config.toml
num_attention_heads = 7
positions = "rope"
rope_theta = 25900.0
qk_norm = false
attn_scale = 0.125
init = "normal"
learning_rate = 0.0046
lr_mult_o = 3.0
beta1 = 0.93
batch_tokens = 32768
dataset = "wikipedia_en"
MLP neurons of a small language model. Each row is named by its layer, matrix (up: input weights; down: output weights) and neuron, and shows model dimensions 224-319. Each number is 500 + 50 x the weight over its row's rms, rounded and kept within 0 to 999. Numbers have three digits each.
After each neuron's rows, "fires on" lists the tokens most often at its 100 highest values on Wikipedia text that the model never trained on; "fires in" lists the words (lower case) most often at its 100 highest values on Wikipedia text that the model never trained on.

L2.up1653:607432506556425498513551525504559546425497428409433478555562493549575410463438507436561538486529470486470461515529426439458539504452481562445564492485526495569415503527442507534408474595595531459606454594449502575551614505536480513460505434455529571486426527576547593558571475461516442406
L2.down1653:481505476465478490469465422557503449510497542477492465556478476423481515415633494469614439513490518494407514484408343531438516477506475516492522483519499574510502529456325513578474536492483464504618522493557446561416504510456551577514575559558501407489527426490519523473501522467538492444
fires on: " of", " several", " various", " numerous", "Other", " Various"
fires in: "of", "several", "various", "other", "numerous"

L2.up944:537487582582559553534482502464581485471536537439541488483461485517493495586412504547440530421549433494473571566577416402585510450526463548466526479545498537401498523516615504437524567481455528553505548544455526474464535447530551508507560509513494423544521427515542461471503407484431452411
L2.down944:404500448523461508460526508393494460460473511572462484420478463488537595560497471521511502525561356482537487485567441500470541478501480480517537432501383601483504497387549557498487497466463479457506463551527624535429420483508438505568471548520549536554510509465529480510522395491532447454
fires on: " in", " to", " with", " against", " of", " even"
fires in: "in", "to", "with", "against", "of", "even"

L5.up100:551576469505529452488451512560541414407608508510507478474511564543506599554530529368485486521551574457449503548466544465439530500600537517526469454570437521489563548486448477469472524411538424495592621517510528527539498437445474522523509493518530463534479496494460518431553508480450440463
L5.down100:570536459639554536522482560521454458544509418568456559489491475452435550428511489545468567498475499486489507460550374504511587416562558520514461400518524569533483555452428464485557461473426447447575546518501481383545526441466432504432468575548459460518468383508522491464518569543417422521
fires on: " one", " two", " a", " A", " an"
fires in: "one", "a", "two", "an"

L2.up902:511472411488553454468509584503480560473509369397459500547480572458547599481485502542555519503600517417514499533455471514516530466513468586519488510387548490548490600488533450519535523507527562620492497511514553492538465463382433476483515504447493524505450434500472482430489435502495432494
L2.down902:576532443461388495499524474526446665414436441548529481542508513553502535526523476473470576566598491542438402506495544478446490512561428489509588465438500537456495523452557546512520545542565591541429526472462547460447576544470502437448488573578410518495542498506499472376517551484448494528
fires on: " into", "5", " to", " Crown", "7"
fires in: "into", "to", "crown", "for", "27", "53"

L6.up1677:466601547452552406672463450471500562467477466456565492508533429605475487606463525415526440463471529503447518524446573492458561536437507415564505410560493445576544462580628512467509402529587420511525473521526501533469496515560432536497589579413473448429476419420479565465522443536545446495
L6.down1677:537503562560513455597520474458494503486467510595534477477539520507508482515560499569430554513480480574504615561459451470462530481484425530476523532595457520553535408484460516426545464494525550470440467480439481487559554500485492436485488566527543483483530531445544501584426556540521577478
fires on: " for", " from", " of", " to", " on", " about"
fires in: "for", "from", "of", "to", "on", "about"

L2.up470:520477484519495458478451544494457433523425529525567503558499503512486464482465445611471491439420517507528502459542490506477502528546451421482531484476523546478578552557416483456381600470465391503524534446484442521555524471532459529510530503477455484459517512482465451514571524503446608510
L2.down470:571522523567463524484444473503501570483489599535502533593438462468483545410507506489507552458420574577562475458503471563483499525541495529501599470429549483468531483502523588485473506535457480544495536526501547476533510443515514478495460502480542509513487557476508510563510372574495576538
fires on: " to", " through", " until"
fires in: "to", "through", "until"

L5.up4:431464568451434486532471445413479497397479446522475459568537534515426589452420494381529479531526476521413504533584471487539431429523415510509479495463551445513490459445465597471490567527549465509469529444534432492589517573485482531588584485434529545531493501487473573432500448427418461431
L5.down4:446485463493472595462460535502484435582496479501501464466406504493455433537445516466437487486495456491562441468592425542432471561455509455448475518421527508465526476472516512501459472451499478436465459513431469519585484555492508493474463525503534478400588479465493566505444403523498521456
fires on: " be", " been", " were", " appeared"
fires in: "be", "been", "were", "appeared"

L5.up1480:489501538423550460534496467431392483513464529499404513548602493533503549510546551472537511504519447576431506562635567503480501498612503514525535503475533539406567446594588565438459541518494437496565441486392524522421499435527383540523448495545459531511495548423519494522551483537545551467
L5.down1480:498491550476506479463560478483459508476531396523582507395451480550536432489435542530461484476450482461517542466494381519523621524445485488539444542454528601474476519453532578562516452480501460475435522443523520523496559512473447457478575527451543506426434453488535561467650568453531454538
fires on: " in", " to", " for", " of", " during", " since"
fires in: "in", "to", "for", "of", "during", "since"

L6.up506:492459544540439427514473550544472451493456453528558447522515505582494519476577478529513572500484553485501497542610636532497453489458476511523568480529434443449511434526575505513516608495413503506418621538454478526580431451415424549587454534520586445549517471526483442534520537548548552478
L6.down506:516475496482571407463485491575487565448485448487548535528435509433546468534607491492544555541487538557529428484572462467526438498533496580448475517546523452507467524518419540479559491602483477557532448527449512522496455452462509420475458448529455520468446469541472517581447469434444485549
fires on: " to", "to", " into"
fires in: "to", "into"

L5.up481:503496479558440499487479479497555382484482499480490495481543488488515447585492484586454518472498435548505565547526484457539522484468425574516410439565497476444432481495522529494484417540548557553677527516520565581474487465497429405382515575496579398519480497558411488458619500560496428413
L5.down481:594420443424487456522443427483463457515434472511375525467537476367474533535542589538470494511516511548541508463486468577487475551466535490576481514399512484483602402568520485535510467499488526487423345563509500512502413441500520471546468430577434463554589495524474480511609484498550483467
fires on: " to", " in"
fires in: "to", "in"

L5.up912:321519489481468475582491513425410506493536451485562565593577472461470495392649536509571465498565509522512492569555504609491595382491540509613466566463450525470413575540376593485493526498459538463471514553456521540491466511443557559524505530547467377537531447560490499574438528528544513528
L5.down912:567490502519476487463546429489503422464496530461543503455522525507506464513573518464555604553412441449592443560552479527526452488395457413449538447555498550468454502477527510422483478493538434449481470547549480481459489470543535533447533518457549495471522446543505546491482522483531533520
fires on: " as", " of", " by", " at", " with", "ed"
fires in: "as", "of", "by", "at", "with"

L2.up643:527526474503437493508608561428467532566472534580542443464577557480508583431467503471441527530500627484476447541492544450450567510561504433481510498450494529493473524530490500405520547527508359564496446499454518501480515418519489517437457466504537532554372553545526506480555478551452513488
L2.down643:375562588564455461531674466542524593515458584501486494580572492451531452491524521464506502509564541509473515545487437473493501567557492500525527508448484539460526507539503468588453452549570543538477471498489553476531479454455471545463478415431513523498406516451508434465510509504532535490
fires on: " with", " in", " as", " on", " for", " also"
fires in: "with", "in", "as", "on", "for", "also"

L6.up277:523558469421669402499557495586558490519538471532483440550474503508359550507494513480543458509469453449495547528529609505520480543440474585426497569511544540539473492453493521439513533534500490552517525547572449561448449470498539534496456490578487528476539414421491454393474620496386523412
L6.down277:541414508461465475529467454479459494423466539598515553479497502551362548548496507528475432489468504476466603489504490486445530556386536546571545566464451540449499496417486538491563464498607587509578436506532485549470539460494565494533533526577457506457491445469474494483525514504461485525
fires on: " have", " has", " had", " scored"
fires in: "have", "has", "had", "scored"

L6.up183:485469573544476499541572525391554487489500473536462472542477478427496468462560616551489535436523491474488525587554561449468523429447523494501419445495433525412575505544465500461493438577518498562557362568421483454531555484569542600344455453507479466487560497501440554452508445520479511484
L6.down183:511483464516549607556544458509471528588486431518505476433580529449612526435492553535463601433437443465510486494569480479603481526482569523448498490544490523495511379448540532482508591480644533436505471461465582578470524475485494494637483493458487485537483472533552440525581508446525484474
fires on: " of", " in", " to", " from", " into"
fires in: "of", "in", "to", "from", "into"

L2.up121:524402548528488462517502543467514525470514550526472500546517536583510543533599504426534449548562544539450412480485560491555538548508460483518489490578503415501495426558545451451461488457469473441463449579564479445432422491527572479486586497402497446510388417471547449514469450473470532383
L2.down121:447508548440438426460483459440451531582525426515593567582535447523507608492574523424443478426524433503478442525442496556421539541522436454474468485510479530499467448543569486563473453535438512553483505432493539517519431449510504519509461478468519493433492513511609545509477440545501525484
fires on: " on", " in", " between", " over"
fires in: "on", "in", "between", "over"

L2.up544:533450554463376441541501497495503552562450562484584502461457587504487515469389479506447524423447599575528516510506463524491525505496498480457469537541497513464449503547480520440475482637567520476533418518507443530422571490486530572419440553567469367496482445479492541522535496574478435438
L2.down544:514536528448558588483535494539392454557470539513511551474509552439530496491430557530529424501544587487562503505489399514429430446430541550516490498468493463459571531523448518474474501412532530556393512466534442448527551615511482586456534541525475558489472484516490500571471540478539567444
fires on: " in", " on", " into", " out", " off", " over"
fires in: "in", "on", "into", "out", "off", "over"

L2.up1605:459515569535518379529462474528523596561473451427515514476537505458453535517511487457470488481429517561517466593472510511581654547463466450501471571476546588440487542531464457553521552477405566508444476528442563437492460434427479523556485510489475466525461450540478463427453363396483540468
L2.down1605:504523453501462530495536448551479432497478498488506397454468476531515577470435514586489516536495475535557531424547605485624472527409557563563539509452597545548558506398548477516473503469565494495465547465503544418409522507458450511541417459474512510426406561490519534488512465487504517531
fires on: " to", " for", " by", " into", " joined"
fires in: "to", "for", "by", "into", "joined"

L2.up731:574432404595506497481568546517520564489547457498422498578551453499507515499553447464447511494402450452504498426429513530501449567491440522591501479426513451419541581521570463563538475532536468471566486480504492552582523548496406480487598406439524482482450482523479478483477512509592531528
L2.down731:500516470542462453535560488469519539367579506511386466461554510477485543484486449577500511454550477505600466476593600526575464500487515513611502461467616552439501556410483494489463559493505565543496502448420481495433522545506421510528581491480546517515475556459489441563539497453397483403
fires on: " to", " as", " into", " meaning", " means"
fires in: "to", "as", "into", "meaning", "means"

L6.up248:513480502488703547494522463448540474410481485527516532518468533503507513479537540597468566540545488507464488530527516444545475548642491490437491522479463538454562470442473481488513506421492545527456510544480501569580534436441454508533532509493525456494564494490529518417509479554516515430
L6.down248:497471454509448445459564471452438513421493489545377472404553520500430530523490476497505487576477499456498597459427462597456508550535445466459437566409391468412572536454574546471493478550549507494403397511504499487478400491502545543607517477582478386528536536482510595522485423464513543528
fires on: " has", " Total", " Digital", "ach", " Record", " have"
fires in: "has", "total", "have", "digital", "record", "sport"

L2.up919:494464572469493449527549555580447564548503533474462478541529504513532480541523499528520488393534518499530555548478464500502497466573537403423515547470463507540521561496419488470552495496431533517588537485501444512612550545487466474543437501513558471517545549545447559448554432457534475545
L2.down919:445411521531531504440484509493451463515509517441385522478582407569487460546525459428511471498516515471540509469528537474532515373545494493572513467453445525573486538502471464490483463457585517523534506528548473456627524418432451490544516521507566483431562591589471560555525534455526465534
fires on: " State", " Grand", " of", " state", " Crown", " Great"
fires in: "state", "grand", "of", "crown", "great", "type"

L2.up1124:535507497534523540469510444426467528486500565606400443629481433506474534469425370531457529507448502505499519470465500452487516499492465518525627537569526495525584454616486504501533588528524469459544555460516465500553445386504423473476502517514505506468448460429503533553447504436524548446
L2.down1124:449580532471481476571484449534461449528447506548422528359425465507376496557489432480534486655445520481459465534478480426457519399511502524466509504613491502505536509569530566498523484507493473444492500571511444476464430485553476482453549505503465534525425597487450586428472535507558422409
fires on: " to", " Despite", "With", " in"
fires in: "to", "despite", "with", "in"

L2.up648:483455587432440417565472443496492528482510546497535506515429418405423564546562426377606543570453505551535560561483516583512535486481444436482509405580408523534569390513491510445552493432503365570426433564477472544419395435558551456494567508418546478561535456426573417507484526542509420544
L2.down648:472517561528528479506472519527422450463503446602518551563514543494508579489522441456553447508506520440534427517512535568559548493455421482530540464547431518476531511544496595407447486458587456478389447508419473533441475489555523571412468530353517471448507543389598465566465459500446495565
fires on: " in", " on", " to", " between", "act", " Oak"
fires in: "in", "on", "to", "between"

L2.up1375:487440509526566563529512495555384527510534556453498462486565481418476450482458454485541491493543468497513520497422557458508432541576506473548461446433509504542476515568393543462442417416514422461519514451471491474451433453485543453463522476489492547538533541482454404530513554461401605516
L2.down1375:540601585435453568481437491556423533484420555437453392511403415425416528512547514504498465454477458530409397446501404462448466508496545605526471607547543527579458455505481494439494434505523467529575548453453525543499514451428488490398530551544496486397439478517492488489513487465559518519
fires on: "9", "8", " Che", " Mal"
fires in: "9", "8", "80"

L6.up747:500444485544460537499477546454543401502530446489489585617555400561484475475568530528520531483450452462497495547463451505547533537513428476464437491577486463477476518478455446516443523404406600428512476577543438539471455538556460450541468399462507465490538404552423469423420521519531481567
L6.down747:451494497429468522494514533413510633395427558456500581544498512495451555507474549508501456474573544449424456484457488402500544509506463487537497588415442453549440465497457522453553476505407536459523483509444568457536536511486524560445524459514541467480486544409543587555468453434579557493
fires on: " of", " for", " to", "ave", "For", "ed"
fires in: "for", "of", "to"

L2.up1011:496474493461567445529491551438370569415441469518500431557494571511513582572559542643496471533526553522513474441530536562483464506531501445485484477552414403566635589473532479489482477611494577499422491438504428500519497439422531543556419449484464513551533514465566508470453533564549552491
L2.down1011:489500554452469438544480451536485610485522482558568453449429430423499486503427505579477512420515479512535424541485544502537504534508481580555520444558580461532491564508581486490455455486540533479470438513497461498454514485427521448510533491535477505457479490495617429393436488492502594474
fires on: " years", " weeks", " Years", " into", " Length"
fires in: "years", "weeks", "into", "length"

L2.up890:564507521480451442433434522471529515459511498516444439495491534481489451472479470524613508579534523475512567577517450436381468525539503413443485511556473506485567513530410607449535516473459394582492522528507419484462457323550479533546563464514513499482480499436479441480491475477546506586
L2.down890:570490523517543525426464520610444448427565541441412593503492506493597461465445546521461494437433462457424464494526439498545556521421509421449502382551483494427505542461466492492478455490550510432456530494480524468480578447515631554524482542470484450495474552536507487496577490518488473633
fires on: " of", " in", " pre", " Pre", " Re", " to"
fires in: "of", "in", "to"

L6.up1012:510584453479479559557638407525556527493594426455613494433475520548409649474538491566499581491499539491424514505533469408497475494559420477478509436488437448562439584423514442467494516610532470515480529522464494581494519449435481464433427495492506556472478524532402608455472415570527395507
L6.down1012:550504442438536505492519494471466438509405546502547502498526465453438465479637580462460475454468517534416546531543453504523526496500525611460470363581505629593462556397442440465505459496475554504530587413441479499574512465463487479470468616527550514458539510465543605501404544469507462529
fires on: " an", "An", " any", "an", " every", " An"
fires in: "an", "any", "every", "one"

L2.up522:435454509496512490630580495557418544370460491588400464497521580521500451427611422528474491545468482548525516490458504495465558584508508500454531523496542433565447536599475561484499458516484439445396460497471373456428403464538545514395593500563509577522408495496404523535489539547455561582
L2.down522:471469609448492581489524466470504533453473474441474469370533533481458441414579496503468521511457454510447499423490452523505514485595502536476477490578473354533475458481496590427468450506488392529546543519510550457506542453479424475421427492465478463443466431488547541472496509473491504462
fires on: "9", " for", "8", " votes", "7"
fires in: "for", "9", "8", "votes", "on"

L6.up1538:506528534563441504563445423500553495444565511597417465453523527516562469574493561462537487508450486501453508571433493466514535520459470520466575505487464462484455481411560524447503521528466584504416456443439451446593479531447552495529493476558506415617484466564480448487548469458531584538
L6.down1538:518513550498498509496480463534480587449442577383544486513471499496439462436499452522531470518468482442508584488554555431590524458529544477578553519492529478488464491499555600531503441562382511550427405536542541359502509489495468499517570523512486491483442525498440475475472517558554476537
fires on: " for", " of", " and", " on", " in", " the"
fires in: "for", "of", "and", "on", "in", "the"

L2.up1346:455432529514492573598558519432476510519494481528488413406548529524524468506485490516465467454440519440563468419504470521504493543519595511517549516500476504531418495490490444535512457539502470519578537559496504563510571542460480468514456465505560428605520447553464565485489473416428554475
L2.down1346:559505492562474584525450404448466470474508480458487512453481444522471419466477528454457474419434486532566407435525495551508548527509424566551545500508540550496520469421464475529470536604545526548481625533483518487595482462460462459498539430447523571542547492432591624485526495453505604473
fires on: " but", " While", " though", " However", " although", " Los"
fires in: "but", "while", "however", "although", "though", "despite"

L2.up1534:513595415556475492579541400551543461497552526480415576453522517547368443421495571545494501466512483489504473473568541480586574447567490513547594539515461516528500523524516462570607519472446429551544491563487417546514500484478573406520489469553485512393493571435508599500539539549478444458
L2.down1534:492508498474566445613509537565467434527458474510484515541536511506399481449473468477512496489484424388416534504556471422505514471479482581498505444566395546538503528561525621551623467395530452576504467567544555520495565542518582483474469396517557486436461582491504560542502455521444472434
fires on: " Total", "AP", " total", " Pop", " Rap", " SP"
fires in: "total", "ap", "spl", "pop", "rap", "gd"

L2.up1455:449475486453513470468465511568528627457590497490448549479473472501470555519426401528471515537559529469558528524505478459517489512474504559515506466478463474417453517551554536573551521437525538555418482494571443497556488408460493506449608528431569511506597490484525508362373474570561531492
L2.down1455:446482458524479431481484509555463494446567480490483528494458451434501502482454436437481607579481489479542453477509527568489455496540568492522601508426546570457505557501481440499502599507554582470574594487562423431485494444489554526505531555505545527506462526501571540464440535505492517549
fires on: " of", " from", " to", " into", " Super"
fires in: "of", "from", "to", "into", "super"

L2.up1148:441473490561421584496490577533480515505576609479563491548520435567408458398560463578516555503605566508404512478501525486484529565520563467529471533514443455510461518487491525457486548471463450440471457528492458515477571481450480455422362479446469480527521530497475381472563510512494535413
L2.down1148:501438526523475555459509468506531441522582498473539526538525435502508568499550509534421546493488492519475517480528493589459578530460504548510487536519533488538473480532474449464571433493508480517581427589471515519538457554534448505520465429479520436537524492485458299423429554505432505448
fires on: " over", " around", " than", " approximately", " about", " up"
fires in: "over", "around", "than", "about", "approximately", "nearly"

L2.up1145:561554530436497418515485520441497518553484517573425509481490479599505518531437405543448465453498596450522555507517522474492475486489398454427449484579461497485584492557478576465497498506605427471526466504457566502500563482531495518520561431449467517519415529555496510453550450487483484480
L2.down1145:450470532480551625431498437481452507522544481533508552529530561540543462468515509508409493519412532464518523489569470476477554420463453484469406439485499541485549628462485533448508513453503455448555506545473513463409510576548545499523551526493469541488584546542528526502555446532526530500
fires on: " of", " During", "During", " after", " in", " to"
fires in: "of", "during", "in", "after", "to"

L2.up1280:506535475501506489520505501456554476457515545523486551538530602500516512510522555581445591536556506606548569549485420473451484529432458512516421480414527554542524506509520554599589488565496458457425548528518572522463535420485476556578449564471496541543469563518473498466458527553464475517
L2.down1280:440584578491499470502500448507627516427506395594452512532524482462540451533540510509466548491569534580537408562529437580491408491478458477565529495437583536585413569512494489554592532525557405453545560536477469522510526494454533527496491507426508531515399502511486533562486452586492502460
fires on: " New", "New", " popular", " Nov"
fires in: "new", "popular"

L2.up1222:479467527501506443525535507445527567463536509458469457536523464585464504574472488451395511455484470484516444528559520484553449509506468530501514485497453494561504512496460567590465507504556415552469524494495522506517563595530458573387504600573526532423558498504504502460599483518540509498
L2.down1222:548525446540506460469463477466499545477480465546544606509389414515500519507503508466430478524351465509528482434490436370476500557430440541477481434554488523512516476522501456448557537538455471535498534431483395468491575423541553486479487564507506465495467456447504415473395507502537510554
fires on: " of", "s", " featuring", " from"
fires in: "of", "s", "featuring", "from"

L5.up470:447494531427458561562472459487414479555530509450502504488515468481501478604544505506500543499453409529449479523503503461481531517467430533589470472461496558476468501570436516441573510417523480472490482475489543546432501560448476494473415554487457464477592421504399508558494443533496575455
L5.down470:420502409508463415389469517545504548489506592567483539569432519508543551512447453510530522480498446576584578551428590448479496509528498601517491473548543569527609494524516486510459484396479550466394537527480525484428523549456426480482524485549529454399462467463527454479527538517533469478
fires on: " for", " to", " good", "od", " winner", " Nominated"
fires in: "for", "to", "nominated", "good", "zodiac", "winner"

L5.up1216:471503548464494460483423446510573489445540480496466425592521450422501454494608485539488550494474517558472583550494602410499506576578484496523494470575463448525419533557592442544546567446445494506535527575418533587555395538543555477475580524531486457646473426493462536554465474413548436504
L5.down1216:484427539475477481571512534457477536500566492529513546589509481463454452538556466546467509471480363500532483446441494540503577595485526515526551530483519473530506492477545445545590474471537483403500530518546534555472451552465515469522478438511526561465481465513497544500498558541436512496
fires on: " by", " to", " with", " among", " from", " of"
fires in: "by", "to", "with", "among", "from", "of"

L2.up994:564553540506419541483466470518493525499396484573497387532518468487505548548448545514511508451544507553489538539430552542502486481433478544433539520418580543608438508481550478538582564525485467524487554507489541488549511491455524534521446516459446472516476539647556502361543505448474524614
L2.down994:563476439450455471415470469549485543469480376460499487493470581510494531512487544533375574528509514460547513525450528471539492476487506521560529551452564506456475578499500484451554480421455442502514489539475522512549544456560476483477535474523463545524499435571424542448436511536465432483
fires on: " John", " al", " Sir", " New", " Thomas", " race"
fires in: "john", "sir", "new", "thomas", "race", "alveoli"

L6.up1276:444503486523483434514594497467447487428544517507479498620485459572503475491567472532423434463424480538514436582452503552479586541466484503381587511466496471511533467464516528520533500439467547474436541473514546500579521483542559632473545476480492519492549439469474513489551499536534522484
L6.down1276:565578476525492561518588450492426489471511551512509622488469373424646522541513452419559514401407449457603480447537459592398515436491527389484398512549465503499504428529434597465527499453526508481437393477467529496589474493520427492384463544535509571574505561473528481408478453533479450530
fires on: " of", " for", " to", " with", "ed", " in"
fires in: "of", "for", "to", "with", "in"

L6.up713:503393511450439493484413489553402496484538478468564605559469457511471505500471450494520516399488472535471519510546590510446431513469514461494432443511501412482611523473514457444511487506415512490482507398526456536574527556494556512591483507515475471479497399531487465393542456487489490543
L6.down713:440427472419470514431581470468435500533470492479445519538489416563466469482400547486435465529503483595540547504555392510492599549424480491532521487590538551446524401433480445508533516405543488494443431532468516452462571526478539552485536531438558550426496455553536502562528497584532477503
fires on: " which", " that", " been", " was", " were"
fires in: "which", "that", "been", "was", "were"

L2.up1007:459521493437521424568526498525384518453470530572410555507535502567464384504529556452505480377432565462533453441435461492516495368587536515556510487470453516457423540489467474416527519468513425563489476467509560593451521488488534488495487450455518387639530413432507511494417502504458549464
L2.down1007:445515451472547497476508516468389491425607560465481510488507476574425493531512528438448444462471523471520454436477425530511501475517502550498525500505481517461457453464496460412522557452492507488463597511465523568557440438518483496550515519390442546574566466500478495524373433529457524530
fires on: " but", " However", " however", " But", " Despite", " accepted"
fires in: "but", "however", "despite", "accepted"

L2.up930:476573520461545388581566466497549562495529502469519504549581459486491502514480465460524488471554522506511564522541597395446505481504406524551618449430495513509435530524529507541606495501489432530621439379435535558489546507474450419457549607592503473591579449444518398590587396474394508435
L2.down930:486384512387527455484364469568462537567553547571527458482552482386505471448490464476416423578518442492577514555500516471453564563408559481462477423471495490517494503474533430594562482542535508453440436519464537482520481341465582487583542494559511510544533505489487518474540459546502440484
fires on: " to"
fires in: "to"

L2.up917:445493475529531483535469522430446396456511406558394500579549426473580480529522504501559550528567488518522637492481514472455508488542533501478455444464492481539525459510505494610439452447540521488470514452460602490589451469526489461519570522555544549576401437510516472584545440445544573479
L2.down917:487559434464444508601479533381476442508479476524550526519516489475453534480519484428444489458597459548466496387436497492509452567586384497511516585467456552580571542538544590568529579442442391569522501466475481501478497470521450438487541475500454441529417465424490430569405626449471523514
fires on: " to"
fires in: "to"

L2.up1456:527464584564490485516541483497536526438543558436517520456592515545557479426529504527517513458505428476412484418478438484477483453523430561396456478507469474529413489550514441541513486540529563470504491489510471538486473597578628426613440498431368477536481524414508520484498447467492444406
L2.down1456:518516488523484469402464495571529504526489511472497529522583460496434443487570485494622494501541485514408480481487444555517541519510511530477527422620426486539509586578534447542572542507618540421531539530574492466499378519580561380523551475538507545492578511546505485458491533473644498450
fires on: " of", " on", " between", " various", " against"
fires in: "of", "on", "between", "various", "against", "other"

L5.up1209:460486517460417542509443473512481443389543592501497502566496504551437451522575448545519527483446482503507519492489483502430497491510490485442506559488462497515449518533501529477535456487462590579523506432500422471511433603504500550517585461476560462542586528571434533446485507529490553526
L5.down1209:357386437551472524449464433444514517544446502478440460470541417435513379532571528514498425417440492512536535572541518464453537511442507410548530514442503521504516485589424633441513484498553463503479497479572528447499496518536529511455570488533495366519528512476449583495464494464477525361
fires on: " of", " Lin"
fires in: "of"

L2.up177:543550480442468538545564410551516588516595550540477553573509549470513506524506658517525466488523511584563474490449465518468513543451458457451571517533516554519380478445550369489618477486458454558464386554495441517493541527523456407470531445528429435525517393332499513552539502593509523494
L2.down177:604586486476498572500535422505560498487437499565567502462454477457542515505540458541537458436490530482520457483478511533550580529524474392524511620537477506524466463556433444404500516499452539571480386512459506537431491562546468498470396469477418463522511550390585451467470495541614465485
fires on: " for", " of", " to", "bred"
fires in: "for", "of", "to"

L5.up1697:554497457495460532510548465523502522544459561547452533494573579566511412466450495603468511482594565510383449524520529486571518498486526554593586481506469595561432606512531431359545466495503536448458482496467424473568524543560545537500404497482512477555372466418476496437466524542576431444
L5.down1697:448495561623518488489456505432453530499492489389389519440407499480402474507541443508475506512630500571496490418482480473448453505539481546547546485527529425467499434466502586428504404498535512473511505459595426583533393551525470515539544571538604556436448469446492435580457592470471559525
fires on: " in", " over", " loan"
fires in: "in", "over", "loan"